{
  "parallel_block": false,
  "beta1": 0.9,
  "doc_mask": true
}
MLP neurons of a small language model. Each row is named by its layer, matrix (down: output weights) and neuron, and shows model dimensions 672-767. Each number is 128 + 32 x the weight over its row's rms, rounded and kept within 0 to 255. Numbers have three digits each.
A block is one neuron, or neurons of one layer that tend to fire together. After each block is what it responds to, as a language model described it from the Wikipedia text at the highest values.

L2.down110:138166061099145138157170126138097156174143151150102092111148172137109086094109113127064149156087168064116075082132094142194138128139073115124143187127116171121135119076195121111146164151178171164174086121110061114090119124151146128054144115149138141150080143089080119196130147161131185095
L2.down197:113177131060155127104135121216129098166174151159105081120084129181146084118123138150090138089115067124189225137096118148125058120140082148159120090158154141110172151081132118162082168138141124160140123122119112129128162141135145135130166133145108184108068144131176151147179109143109159088
L2.down415:129116097099111092127121101143121184110195117124140144135022191164139159167066105095134181123063114062128176148107104145063195149124127139097134124147157154145126076162115059160091137089134129112109149087104145093140100148117043119108160135145142120125153090093104134140156107135148164074
L2.down605:138161118077188142064151175044116135160132149211094112072151145082090197128167144148140096170106078146139074164122138159106184149131121137123109146136127140100153097153132168197130145177142092155106121066105099142184148107148143183091144126129172128082110166052152173134070116136115097224
L2.down834:207123153098115149106167145014123071121113091101067145077144130135136133132150084115210148135070150111184169080138172069133095142154085099120137136111133117109122069150113200142154146113128133106131163103101128150107102157120170135088097090158085049114164129095115162122135099136136065140
L2.down1251:146140104120141130162150094074183098109152151103136139093110198201123155122143123094174094111126131149121092122138154172149132134167137102118127144155102109189112103127122080155119128161158181144086093091087128187135141166137133129171094155139170131140128129123137076117184141160149117092
L2.down1580:134109127114169088184162141026136132146145142168143090109148178167157095162168103135091133131069115125148137069126139158134138116161079112060075142156095167089181129176125118103132155126138103144152141060092115125122141127125150175096115080138141160044116118077110154162176103136193096149
L2.down1944:184139129138105112200173141082093087144117139136128166142152103077183105148093158105100131147105151116157118173126167134126132139125117160113165122101197118128091128155110176143140147147172134123149127110101131114111144166117135084078095088074101148069084128124077086081159106108146100165
L2.down1979:106165141114145066095167168173131158140177123127094167138113115152079164152120173149102180099180150124115153155120148133107176132115070136215108112157131144148150196113069131098106102146093141115136143165133122144130107096140108150127162102099096098108148101098118106150134105104106119157
L2.down2028:113173122161092143107167124131144092166154081100116158125127168130121107133146109155130123120116124137125111102120105161139151087111153130172060092124157134116146107128106109061157136154102175169129083101108114100153191190127133106132185150160143186150135126132139132161144145079051114161
L2.down2239:174121124098119102089158089042129138104130108157078159093227112144148115138151160156096120146078057168167158192114098120139123176144121099103056107159082156121172109189117092150125099155115140121160088126146150069142118148158144102084048167076133066090193169134139199115152155147129075130
L2.down2440:136171128131149096135155111112126137126098068148093162106142161141144156091111156102129130170081178173115116071125084113165125139112148132153070162142127137084152126160104141090145109112155194157155206152106140122123132151125154154089082140097137102158170103136168094117126158113174097170
L2.down2511:153183113139119104106197110093151129110117129062101098079204172143065112085109092157102190115110145151108128087077150114133125053084109166052077144174139195152142131157157119121119160110072190091106126096111141123144177137125186088163066204144141087179197109148177139111121139096161118136
L2.down2661:164105162160208082104185159014125163147120173123079125046175155115088100172181139111149094095123102163128169156164184100147132167170048112103127136158094124181104048128122080113090091129118118122105069152086160146102137179111143163126091118133142083138161132108085192112135109098124152137
L2.down2919:164120124159140170085120117130119108172103099098135141106099098138100120154164127181135103084133144082114125156239157154054162161090162126129128107138075080169138116056116043123131085091147121132173133155114136054129127147113135151143135097158120124090102085183094124165157135102111160133
L2.down3069:181118148058136146196122117080149118141152136123121104071173076120138140063126154164133194172092087109167099170084165130152129132151161116114178077142148096119170106108107132154116156162093146158152138145147124114137069064128114131130105053090135123142113146063110089062139128133093110113
Responds to: Line-break tokens right after a sentence-final period that closes a Wikipedia paragraph, often before a section heading like ==Plot== or ==History==.

L11.down1221:181140164113122109168126204241098101135129150129127141158091120195153091099118085122092097064164147141148140089153121118128084147117109080196132150135081117101100144133139102139125137165123087077086145100165137106157146140161146128161133149209167137095090139038145147063101130114105074134
L11.down1324:133061164055108160071147049203162087171168133124129110111133140104132098152159074165101137106138103081141092134122113124096162143121126129100255115101128142138108147110105193134091119170135099170089099061110085163139134136143120098130169124143142179129149126132104114100095147126099177098
L11.down1993:064087197108093156109104102060153160100128130182161145191127183108109060063178150123174120141143148108102132117162134136156084101159154153162190185171121098133145054088102137113163138159098129124147139115084137105060097134130140097154167178136120134182130192188092183132157112104093162154
L11.down2170:166148103136097101122133207217162108207110137121141131134118133161146100127130112111122171105111144081111085171124138136145104089122178093166127160060159098112108095081098114122146104140156103085160150135115164119155137116136122082170084164098164139193109138160114168149154107139112083085
Responds to: Hyphens, spaces and opening quotes joining two parts of a compound name, code or number, as in Liekna-Kublina, Sapfir-U7, Squadron 6, "Think.

L2.down112:120126067105103133120133135189164182139143167145084143076120153121171169137157171137127165124130133134103167122069121180128098109124114133120144160146133128194138097080155107163160125103095141149146156176112161152131178166069187160139134073090185078108156098223181096083149106097177073090
L2.down359:078182129109129131076120114206194135115166096136140131151074122089158136139098174123108167086114080208080140166188113056176100094123108177136124156123145144096120153098111086110149098112134135150106162119128105159097100171077093162117159178071039099120107139101196088152120120084131110103
L2.down574:137146112071144185124130138099122134141164188094167079159138116162176148147114086100070051136139142144135101115089139109144108153129171132083129129103113099179197162072123177115134151127127153095069175136091172125086109112162132124067171110127095120199107128148125154127035169158115180143
L2.down642:198147075176063137161151072170139127146117133135168139128103085141129121123110058118077130161145141094161109129092079114140087115142161119169115055089067153131086122158072132171114150130168102133101125127174141189188181131079189154108189198121131142194126166144135121117106132163117189136
L2.down686:172145156115166148124100117170161107101135073107078091114054095133118129077138145196064188196156155117137102172132158118153103166091103193096133055112155187097101169153144093139155132114153191160128152133152065096178131110118091140123057076123161162105054085111096123196164129103119147150
L2.down1191:119107143119100151131109094108100145152127150175131098089041079114148126170152126096130137113134155103087133129099127114098131195063172135106136121171127114098149146091157103132091089103182116132115115111101111124146090145143161108086161098132105122123143132122164070139055113111087166132
L2.down1194:129132109148134103122124155066120129174138170118105130113081153121087116162126175122095152126194131144140134123154153117091154172103110112161127141102140123130126160116161081082119120068089134086132180092108160104151166047122098179165106140107115163111120090130107177127087126132094127121
L2.down1354:169125151139154141129095158198122144084170097108050200122198120174150132077140142115092140159143143076141091163110121140039099087102080169095142094229127087187163092110183150089213126130161190113134088118130100202104159095090113141131185116153139130149152116108153126163144132123132159148
L2.down1441:137081127072111090117054101196084161167120148133102118143078129107116136106157159079167124108085176153147128120147076153086091172101145130152075139131147130103111129195094176138129156210099081092057097051121152127172093134126052125137111159121136133141170085155090116166131135132158122097
L2.down1644:178176144139183107133110124170111080120128158101123132109169175143088101104074096067114079109170139069161157139113080120116135092116085091194174110121155135127117082121079139120109141165123168096076188119107106096036168136103141109187112174159164101121220105073156137135084124113120143121
L2.down2242:156095160080129167088073180172165088161141198134161125111120112154114130129117141100129169127182095120114108113136061094168111192114135157149096096095131110106112058078162125102167112154101086129113056143122070135170072092122146104089118150167123123109114120157135170133101182100118144109
L2.down2373:157142132091146179159170111179127135111134111103100111161152181142181120154101136114108138088141100111143116131103123123191145143112111107116117121158175157114124156101081116066154125070101115168170133104141148116046159129150185128063146140158117120154187105140115149123116188105136100104
L2.down2724:130081119166084137112094132131166179117154126127095145096146128166124098079155118159111091132202111153115136155145093128111164162152092102117120141083109079139095077135146109126101133116174159139161117150096094026137117118111055135128065142104099150151137078135090135143107127099160135137
L2.down2753:172082091105130080114106073202183155146147115141163096099068132088077082141097138120146099130129130137130086126113139086247072088142156115151104140175058166122108186105120094132131104147062154176180108152104119138122153200135131148156116133110077147152142118125131152169126109117138124094
L2.down2921:168108116136099134096121120155092138130149088129151133125199078129093157095158147117100151094111121164106215115173046089101100120071123145119160137146147126122079177143108119135139073079144165086092106157119107148083118147168088151139118133074130111040119144230132110142110110120109147086
L2.down3065:099080133137176134087164100149151162115160093108106110048133081164125094120124122131132165151130095131161165199117153144146130121130060127066086095143153137145086138087100136157163095125131111154097155187085119157149141145174117077118150111137151125103109084105079184142095129096187132065
Responds to: First digit or space opening a number that serves as a label or ID, e.g. Project 1351, No. 12, Game 3, District 15.

L11.down352:117158122189114133082110126170140098162136104116097102231128113182147105118149154073184076111075118172125134141157156123154089073111124135123115148125166127165175161133095082058089152163128115064157127126135102098129087145164107134161095137112140124132103163084106133179105137139110181100
L11.down860:086100106136087065109086077088074117148135168194117095178113145148165179160148090211129183128114116130068172160146145116175134135057058121123118137151099116170145113176111114096219093098129150128134143133144109096140144088115136137162112122123086103090158079092159122072147132076145139127
L11.down1849:078141133104070201117114074169097109166139121156043057115178121124164119153125088125154141160065076135102122091124117093101114132036087162117073167127133096135145161157162090166151116125193109162134171166170089135168111169110139105143110153087067125133101093106116132092065104112117108114
L11.down2311:150123099117116139111175158154123139164087156088064214144138144183114168122100087135085105106068153126138113128079120070143096095082096190126138135100155163188144103166063163084103131067168095141147088118143120138116134109102105082130123153131125127134132168171117162119069160089126078154
Responds to: Two groups: abstract nouns ending a noun phrase, often before "of" (allegations, difficulties, hardships); and leading digits of multi-digit numbers in dates and tables.

L7.down1103:165098191099156119142109142191056104152094136144140142140175148148105164206097112124134188114114147162170060182163110146065150070104130142128184202177126137097118179088151138179145106180149124158069120150140173103169057147177122093142148117115161119138116163202139082111114161107110101129
Responds to: Apostrophes after personal names (Shafilea's, Mansi's), the hyphen or particle in Arabic names and clubs (Al-Hilal, Abd el, Failaq al), and "great" before a person's name.

L7.down287:135102107053083129161140162159172106129140141100095108103170095111153174151170143087122146126082178172183111147113170158115160115154112134158133144124108118065113112158132087142177114142125181112079179214116158087137091159111138168118124143114104132148059061151123084119156124165169087101
Responds to: Manner or degree adverbs and adverb endings describing how something was done, mostly in passive constructions (was completely renovated, virtually destroyed, tightly packed); weaker on word fragments and infobox or table labels.

L7.down1372:150153154128099129113131087000118189127119120137162117133134140126108119152149106184113155144115161125140124136127102139116153153131074116087090119170100130120095173173121120114161112134148104107114137167123161158109153104176134125162151128124095069120179150101172085107150105146156154147
Responds to: Line breaks right after a paragraph's closing sentence, plus second digits of years after "in" (1'9'08, 2'0'00), list numbers, and table cells.

L7.down1614:043136135140179151161081051169114121125132105138168049111165189070088088123200128100149098108084137065161161136088120145074136131143139069085062134136100094135139133130132157096164083105164142168113120145120150095062135194098152149133125125140060133146092090170139171113120128178131132131
Responds to: Words inside set adverbial phrases in narrative prose, such as order in "in order to", "matter of", "at the time", "in the process", plus hedges like just, narrowly.

L11.down1263:152145131084150061199166129255120102141151133133165120208067112119094123143062106141151153139141132082167145064150131062131119140138118139143134125186143110169150138128184156078179161205134120131153147091113134107120156199069102136138115073154116056084152083129117131134150146087115107035
L11.down1527:069128096175087146045094114166091087102171190129131129087161160162141199108145141192072123159114124150078147133171092112114151156095118090166109116102133067106122152134121146156158205146149130129140114169087089130125075159145085082126188156124127143145116114181109157177110129141092167135
L11.down1954:090091133107100152102113187154128146108164127108166073158127168100109203142081160162145108137136142202095125091092169137160096094186137145154118106174116179125103134144095120136027153167117147101058126122154133143128055162088116140139162088155132105097099101164088168168151131076094165090
L11.down2943:099144102111143108108136101255104084131166131232109108093108160161127142097125147114013156114035130105116113099113114071152137136130139165131141109167128101142121146181153122124148147150135139140134084160129138120159116118123128058154117103120087115140096117255140125175157120117097127104
Responds to: Inner byte or subword pieces in the middle of names, mostly CJK, Korean or Khmer characters inside parenthetical native spellings (鈴木 重…, 西什库…), plus split Latin names and mid-number digits (Josti…a, El-is-abeth, −14.6).

L2.down7:077153095131106120173110177168129089086188096158148145121131155109072100081093159148110110138102080154156159122158123104122142131138100114142128139116082117177133138061127120092119141157143170069189128099127154092122148106136083127126184160123076148179091211155152128109095156084119163126
L2.down51:116144108084153129130132140146132182135107060189109095082127139103079097143107181104163149113074146113118109098108143091125112112116169103172109155130108120121207135079117100135145088152075197106067128147115069161130109143129115130131130100100135112166112158120167112118130144163099135130
L2.down126:169156130108086125170159052128039109146123161177140130128127151125123132110142152110145151167152144115172163138094161182171141204139166139075079099170166099139153138145133076102151131093074113105096144005160182154182116092126161156145116193123145085184145114154148083070144158104104142158
L2.down551:146123078192134137161109094140245140129118130150088094132147136183167138148121128131184157090056123108091096171146164160129122091113080079106105127161195081109169106124148126132142173093124099097157172200114107128108085084132146154048124097141180134100081107043113115146154131075166104130
L2.down663:061164161109094128105165196156172121179123073141144148159121153143142073156101142145112148159080149124083132145145104140138115114128076139189101156133149064166162109073143171137169141110094067132171118187137124145138094077092176109104181100099098181100155138092126129117136115127129123108
L2.down916:134113174156120168132167124167150130119126080111152118101100144128095124152069117139125126163116125119075079168099068180097141150103121143163118088131132168180152157085161090146103164093162104134110131173151082157156100081187128128156114103163072176150098138147108182094086125183203154155
L2.down1007:104133177155152133123139164091120135085117153102168133123124158141084118137187130139079092183077147121131119173105079079158143177112121114160168174123100125117149157099132064121108133101145153135081087129053173100125180059138087163072110120112149112083156124203128081159137090180147099127
L2.down1637:151157194090141152103129092159088077157127056164125072113129101082153207091125156116149084111139105114085122105145163152128141145163180142102130096139168089163108149197097108172108124127151129145127134149138182120184064125198134131084110164154126144144155166140171131116138081123138127158
L2.down1710:144149071124120161147104168181105168110118133135093141079100123159147122156118159070102088155193198076119134138133170110117132168125091124132113140108163137122185100173161097144112137154149099084174122081121153135180160125172124189163183139155195133139083154209137109154218107125082076100
L2.down1812:149058067108130209124140133162107111105133127129090096110116128173180161094151121096145101107092111130116093091078122204094159145084123165089084122132132185115097127097149119092123150128164063178117156148084157126127100138163139150119131152105077100128124177119168102136123092135123201176
L2.down1833:100098122109082137114131151113090127103125154178170101158074105085131121101186204092150164116140093086129146118139152134088098128165104103138101206185057083149100111185143085128116098104162138206113187109137125143099152129125183130169136127104151084132122147152148155167143191102160171115
L2.down2117:062059145123123118099161117112131110110079122151117096095135082148065136079126137123136150160061129102114146172108135099144094126191150132177162103132170120169107055161108089156123114145138182092143110149097117183147187146122146154153163127195103045094132125107120149099145129110123075140
L2.down2481:193205110085141171109136128147050146184131118182136121099117093130094160130121158118150100127145159064078147175111121081141178129119148124107078135146167109167084147186151142139080165137137114175128103087099170121174094100155135174157119123121115115095110155123132123127131101131107206187
L2.down2609:149085144115130088131183156048180171131121163107121172121104103146157135068113112090166156133143138144210154139145049130080179136133099182121154114148107119094138064146133164066147105092141152119127127140136136110141172080089177108115068147143169133119158102203152200107168129165131112154
L2.down2885:164080067168122167115117142212136137116197155126109142151071064123110112185206152140161126142140169135185070125159152121129087110132102111186066185115155145133154138133168123130166162156122115125162139138068181124149190107099099127104135063127113101157092167120153158165115099163074111130
L2.down3015:096103108167085109092142110107179155070136129183070151145125182131101140206121157128154111109161101083142177181137110154122085056100127141127117146092102104162121172217133132116144098120135090107135121127141097134138135118122129121080115172122106157120122138116142133165081186094124158120
Responds to: Spaces, dashes and digits inside match scores and stat-table cells, especially a space after a pipe before a number, e.g. "| 0 | 3", "0–3", "3–0".

L11.down425:172127104125143090155078143255162071147178176119123107129170094132148145104140158137169145141145131119146151111106164102117116143100179109133180177113120197150171080103151100151128073146112112122098118145140094140105108108129156123123104118146205187125115139255118093135125107133106137129
L11.down1023:138091079149125106108124114255126172156092157152116185178129152195152128148149151122164123129113073172142111163086125099131139123123073164177153090107158170122129170125123168099132111140106111109145138160131050129079147124121118146150154118184150105105120147245128116168113101065133164119
L11.down2637:129095126133121134088095123255169159096135117088141131096113134102133127119122141059140131183109125102140139137122157103136090080155131154139123135084124147072145105120163138093137107084117167114141127105144179137108155138128093170125126126110082085116101103243131106138102097090143098155
L11.down2696:124098184133117112120139186255117127160123128146108108147127133108170089109071162068181119116156092147152120157108086173191147093084127069102155124092169116145103089133161141151213112132091073127131133172121143117136139140123108087128134120118114138105148165201105162131125184141117091155
Responds to: Line breaks ending a paragraph (usually right after a final period), closing == of section headings, and leading | of new table rows.

L7.down1945:107090105062153071159058150196126126147168107172158096128120141078162192082087106129120137140100163102187116154129103121125131068103130080153110134138056088164123090155109075125112107161132111155125128167146195098124145134112057115126134235077088147090146167151115082092117121125068133134
Responds to: Tokens starting a cell or value in markdown tables and score lines, e.g. dashes in 3-1 scores, blank spaces before stats, and header words like Title or Party.

L2.down647:090106117113106132172134192139111188117195129105129122121123141244115133128172122123113124077124142131121144136202158140154151106113144134205131185123117163144172109115088131102081109132019162148171091137142095069131125201108170156118120157052151130125168136210120155173128139097070130117
L2.down697:156085188213114063122133084178162129159143117138071158167126093144100099121136098138166099108128125111091130121138158102112104129141130154138151148134128087164050088172098137147125162218146173137146108154122119114128145164105061136114137177100089158072184105092111140172126072088120183140
L2.down843:171120067128108126109155147135073106127073118090160087137131092168163096169154129144131118086181087135135130120130078115166099124164188040128135078143159106123164128159148139117159076189115095077077121118138126202127071128150069106063157068176138177201118116176157096120148152138106120142
L2.down917:133153125151155096081085141126079220088198091159201136106132062066080099096081132077041126118084180163111162126174133162145141149147114085108113157160076153158137135112167160159120155088092135036104152134144102124112140161168126136164192148165119156131101127090142147116160157153174164165
L2.down1170:154100142093097120141181169150146111107122166202126111133128141125081141085118148114092148172125135152143166113106165157138068127161157163195144141153120132112137088162117107124157102070134094108124182053156098101137109082143150171178091163116128098109089089145107128085180097160162152130
L2.down1202:133090142162098157130089156156067125093100107133160159125118084159113127089158056102077090113104134136095086074141152171073156161155145099093129107113158143085090085085102035110100147101108097122131163123148143185136107132166085117125141079147164165168133121095131106127196079067178086094
L2.down1315:153121114124148083118121098116169136114110097123101113169075107109205122124120155162138106113157110095119140147130104157169118088104120143073118114211134117090166155151137117166142122084140078122190151086112137135090181149122140109151141125112085119063053108150182181186134108137102120116
L2.down1377:185125139090079182104112143064146115140138084208086100144124164164096128096121123152153125158143168150098071128133133118141081164115076153138125097147160150126131117121169192145117176162077143162193120162139094151093160122085068116117137106101193144026125104112147110197118083157120141111
L2.down1381:168093091140131151145092150146095169098164137149137101176123120103151140076152124101116084131115130150141162127119151188132124137127114182117149162089150193144146096114171095171116138180128091109090086069146118119087138119123132126133129146180103115111135145201128132166171083108163155148
L2.down1726:062117069161100169133127115101103149101108158119108121204098127185093167166105140151084120130123109066118114162115110076111084129103104187098134128179140154151163150128115123101099111125132094160130163125123176141113139144109110139088134106113135156121166104180189138150115153188094141141
L2.down1966:186117130120080086123136137160111166090104141101124160167136126133087115163132164169146157131169139079116134197120136116152125140127113135115152141131123147141101152136151134098126136093110130194168088157178079124130160132150112155106111119185144118158124113098117121151119184052125099094
L2.down2152:135101122137111160106137143190122154145124146177111113142136152080162127126144150134132073127138137176192171150127148097170070110145150158143181161159137180163154131121205175112126098150141073080113153072137123102143130152108152093125156150101105132080143136139120117067136145112112059098
L2.down2163:072113181139177103186114131117090170113088164114176154114148095160095106109126140144125143092166097068135149165120185113108100113146154146125121093091171181145134159135152158173071172111122162106151139191113104125133161147083133130099136088155139072132140075177124145116147118107092091150
L2.down2840:108187125118110179168103131121215137180089123106114120122051144156169151121140140118128084139123146118107096154153128112209128089144126104135161163119120115139097112125071177131130120144113156097088125118149161229056134171140116154122155106121134126133150191173128106176107198119080161090
L2.down2863:163098169096106194093135142162165093122112083086036185135156080135115131158092131140134132144112144128152064042121113118138158176091179165146099114079133041100218148122170146153176143098100192122154148115076083164083104149105087180097134137123099105064119175106099130136162137140120171139
L2.down3048:103128151140116103063123072121097147088073084109149160100129168142107119172135112116099126147131084174101150109137089134126079172084065128111108101173151160090161174147132096141066186089159158118095148171134115107132164127168164147118150121186195156141151125135143176142180070080135113096
Responds to: Formatting points in structured Wikipedia text: strongest at the slot after "﻿ / " in coordinate strings, plus line breaks after "= Title =" headers and table pipes or colons.

L2.down795:152107186136139113087142103186114110130131124074118191153112122139095140200137077089117120147130167115158074144168089092139132106088152082092099139133115107110138128153029106143149158172099116169080122148123106125111066129104114130117165158137158114105151139066166131174087133068105112081
L2.down873:141123175159096138117115115154181095104166143122167079048122113099121164137128115129167170184144158094120187112164099173120134118145149123032166092091089132122161140162134145201136050148180143090151124125136078116094156137172152157100140131139146101167175109115111097087130124103211142065
L2.down1034:164171124160189138133220139140121114088185091069103172104103074143123150116135134122149101158164201123220124144134109140128074175138139116078158154134069145173165094123122139156125157133138154198149103146128136115102072114100111134165117130117170119069134130175098102090151116150175103127
L2.down1155:128130116127090148147111185210135114168129127096118146100120120162099158115111149082149061101096124136199103083120122082222130100113104114110105084180061115075225140159148128171112140156181094118125109127109130171144136161148149109118112161032137134143115101150142143077135175061127102072
L2.down1189:141123145125132135185107128103188138142137136134111135138149138127087137098135090118158144147099068094072128166137132172116176189131145103200173101127132121148108059098166133098113208115126103110096119151157143109173013122105164163146115203072130166157120156145160152158127173064132187176
L2.down1227:150165125197079150158100125099154103135121107111092133123131071149140124122082116152146131113165144128121143207126154108153125171121125163077188129134140196119101194173075138100178091165115124079117149161143057099119115122116118081165155124149111149087101058097062142090097127076144184135
L2.down1410:090085099133115131113156120138174099128131150125195096046171138110096133122159124121139145112131126095137141170167138107181181092132121132134168118170110097094091153094126116165123116109131118109153161140137074129139076123161104130126121099131108172101194103118091141139137109103062106168
L2.down1532:154153155139155150155129116070171135143144160125128171087121169147158148143130082120124120124096117140117098102098173081147122116186108180101111125149089071080092119133132126093179073124129161155130162115120180074111156175138141110182128112154129123172064112149054137075108142102162091141
L2.down1712:133118134102206120149167126174105109169131213119117129167122054150099118155044133083119154140135065180104104151119082121081135090121134111146183109151112147131157158148090098136103094113134080111125100119175141150127108105175090153087128160070205154104188100098148154174081164138125137101
L2.down1806:132139125151121164096173121119105147145183130168106159075098098108145105137089079136134151118104107211164100146125124121129117129123127177121198124159152095056106127143142146103132109118153114171114075174157107156161155156098175136114093148133146139121077154183161127114117061073104065153
L2.down2294:102098196120126180115149165102134174101152115135127154177078112120093166187169101123129099150142159157106135156146111079141212121128156134191107143164164182133139128100148167135114149094145144143158109053124128149097135104151110129189194120143144112147128136192111137092202120098117076212
L2.down2349:179172088188139101090162141144202094105109082151170135128044181097127110155153144112161129150116151112188118174162126137152117153136118125174173143122122134083083131166197083126123143124160020095157148139193213104174121093123090177164114183078133154122056085117140169156074122096124098140
L2.down2441:208099093157131103055104131210149171102123093145121118120090142107132132112154143159080138117108158120059097156084143164117106167156149175124157149140110114109154114092154099156069058062107125120146105166133098090118177167114140146109101142147107205149089148158147147109102150173107142166
L2.down2778:127126167136104044084072118161117132159151148099132091156153137133105129104110127078136110146167200157094138093062166150178081183094086185102086121172124126179100156107124110139081150155121089153129096119150111157137143172103078128126126157152129128136161161149096102138070115165130140086
L2.down2955:130115062104119146066152108119145125165111137115118052165119179076183134107116133128161129156133112128096136115179077173125149145105150088147090164150131154102126099066086107139146123117173113164094062160143074122077096173127150134151174127122129177129061177096129127167100120166080111137
L2.down3036:107108152099130096150144153115136091142085172165122120150110169155150130126117108120098128120159154134079172090117183086136145194060132130107128091149190143108093114154105107186154172135186125094076129101163121195161088154099134148134121127182147140170163185146137135164101144141175106108
Responds to: Hyphens after Al/al in Arabic names (Al-Hazmi, al-Din) and after anti-/pseudo-, plus cells and header words in wiki tables and list-item dashes.

L2.down84:135125123125138159097114125152056151169108183151096111091128064098093139099133162115121094130113155149117090110149106096119107126100113091106106153074159089065186138132135121171102087145115087146114075087143146101223151139043112148148116169153086126134139135219137100103116072189136080145
L2.down106:177148112139194118155176142173121119147129157157095113140172100095109133090108147151133119104180158080154069166200139105144125133149095103084105133151153151144138146162041136118113127153065131123092107090243046157123115134124143091127167126130183123179196088103079123160125094132069192121
L2.down451:092098123184104102082119079163098151157113134174159166162117111181180135143172140099142146040120118141139154150139130134118124114079098112144059160138136137123110147128122142150087114058089153122156154126120162082146106141068148109130124090149096194117152152229174210093159188124168131087
L2.down658:123161104140155164169064119174181125110150110113127093139148103153136160125190135238137109099137157081128089104079128106124054169122174128107126108148045084136103124090168102153088079143031128165088140151186130161101135080119185139176114142138167135177169140151113084096116161138098138109
L2.down822:103172165227136131120073126244139150139105068145199154126092085119141178156084082100176093142120123154225138089090120132153075100115105163123119110074121179135065132155170132147121060131140074117122163139190145105134172135137078141079121103105161129059146155149136155183126152195125124210
L2.down1121:155177170181129172139143070131124179093105173154135102108128089097125142134080155129166146110124128099088141047129110194106150173105130154179184164136089112108079080120137174145178135092123106115139107150029091105139160162134141095176127159160108164148116091136114115177163186137133152102
L2.down1163:170191156146146123164150078157104098075105109164147073139149111149151113110102172106152151142114140087146102152139141202099138134101081123128096115157069131142114096153165137147133200157129110165100099179112130119101122109126067135121133102112128153093155119143141194165118168155114127093
L2.down1211:096107115086163156087124111151146127142130101105186122147109095177189144093182118105154171070163151119133122106166078125111133197083111186108109171134131118119154093160105102168134092089119111124071121148127128110153157147093102095151103163103126111123177170172105145171102133130153140105
L2.down1492:066087132155092142176172157134175122068125119129178119100135122160194126147180133100103094160119143131101087180151081163130163123126091105138160149132146156130104094111181148192126113110134160148085128156113083115173123111120087164094122095145101132158162104123164148129101108085149102178
L2.down1692:138096182107113092145183108237099086209136163101122103170210122129104153118172102171176111086115146097156149082148127072103142089104089168128156162149133152115166111103109185164158068157108079144144124115108099099090129106130142140132137137171139109142191113139095145148026132108095130114
L2.down1830:135155088098096166126146143112103140110122207119147091120120106162099137139146084109162177131119199127075149120165136144120155084115118108132132095123125145131103101092141103105154144136111071066135157149105125117159136140103033111044111057125192118163159135105142105150136154183083169130
L2.down2060:117189204155139188125148108103087122154109124194136087120119158137142149118101189116108123173129113113140172183134130143105090088088090191093132109133104076156141136103080118111080083139084121100072118101144098149134170161143189101120094145120118104127201198128115178137108138140120183100
L2.down2148:143118156090119111135136120145118131091158117072076112153130136135128101138112079166136162171153133119101153131080145146125126043156096140096141159153090156161158080179118214155144081140098136105069156157159107129131140028167149083199170087085117086089200097188176089146076127140122128179
L2.down2432:148134132138073132128149139180074185109095148077137114051101083189122128149141120097097118136126162112173152062138139066099145143123141137072137174176098184148129083124116096132111127170125169082170147158117132099121093087079159169112143180162078167129119185155141122097178136143197130132
L2.down2560:126119084152117101107112103117115160142210140101157206150111124131084129154135080135163196085112147160107107104180131156156106087115079127153095065126098116121248180081170129088166176104044100103108164130140130116100199178110145149165130136105136155182142118073142132139125122077082120094
L2.down2928:110151120117151078135152057175121174120111104099097156136164066111104170153115107180188126113115141165090148163135120073125115100115111139177098162169144160100078134098156157154108130115117130166126077134148114062141073123179143109133108213134104140096127108213072190189152175096134129126
Responds to: Punctuation and separators inside infoboxes, tables and coordinate lines, such as table pipes starting a row, list-item hyphens, and the slash or space in coordinates.

L11.down70:131188070155091151174164130132115096166153134106101145168145097071152160165116194094124084122120160150078117102130103141141146049117106127066130141108179134124107173102132160098105183093086139121171139178167110146101109153159114082152133116084127101120090092140122133162218135156073089139
L11.down1519:140167123099119112133177159217099092079094106096125140085116086150161141197123105106132110090097158106109133131131142119123109039137160152140098111151100156170192093149109120175133067101139096167166102144157089186105087174105133113166126154167111052139142105158146147156119125098120120123
L11.down2635:196160124113117172090103137180149089100100081140106095158134123123106134185151062132158146063177137145106146161115195128151088097103176145106114091123123118092201104105125083137111070140139161102110107094105147148100152118111189113181145142123106163114161144137166156119145137118092131104
L11.down3040:106165169111205114147139147217128094169155067127186123143121130138132125139129145099112133089110177112067136140126138136141083113163120104164077117157156185118137083169103063142137157149116111137151110074166123139172110182134076158139090203095105088128180135114060090108130146131118127123
Responds to: Tokens just before an upcoming digit, mostly the space after a pipe in sports or election stats tables, also the 2 in 202x years, colons in track times, and dashes in scores.

L7.down2958:135118117100126225122212127154139147189152090145161164167099164080172109109118146088129080174138135098130129146076167149173109123151160064102082109156110137117129117060153161160143167125137121078117119122071157152061144131131148153133135128169111132186064136128144095076076144125131132060
Responds to: Final token that completes a fixed multiword name or numbered label, such as digits in "Game 1" or "District 22", or "America" in "Contract With America", or "Places" in "National Register of Historic Places".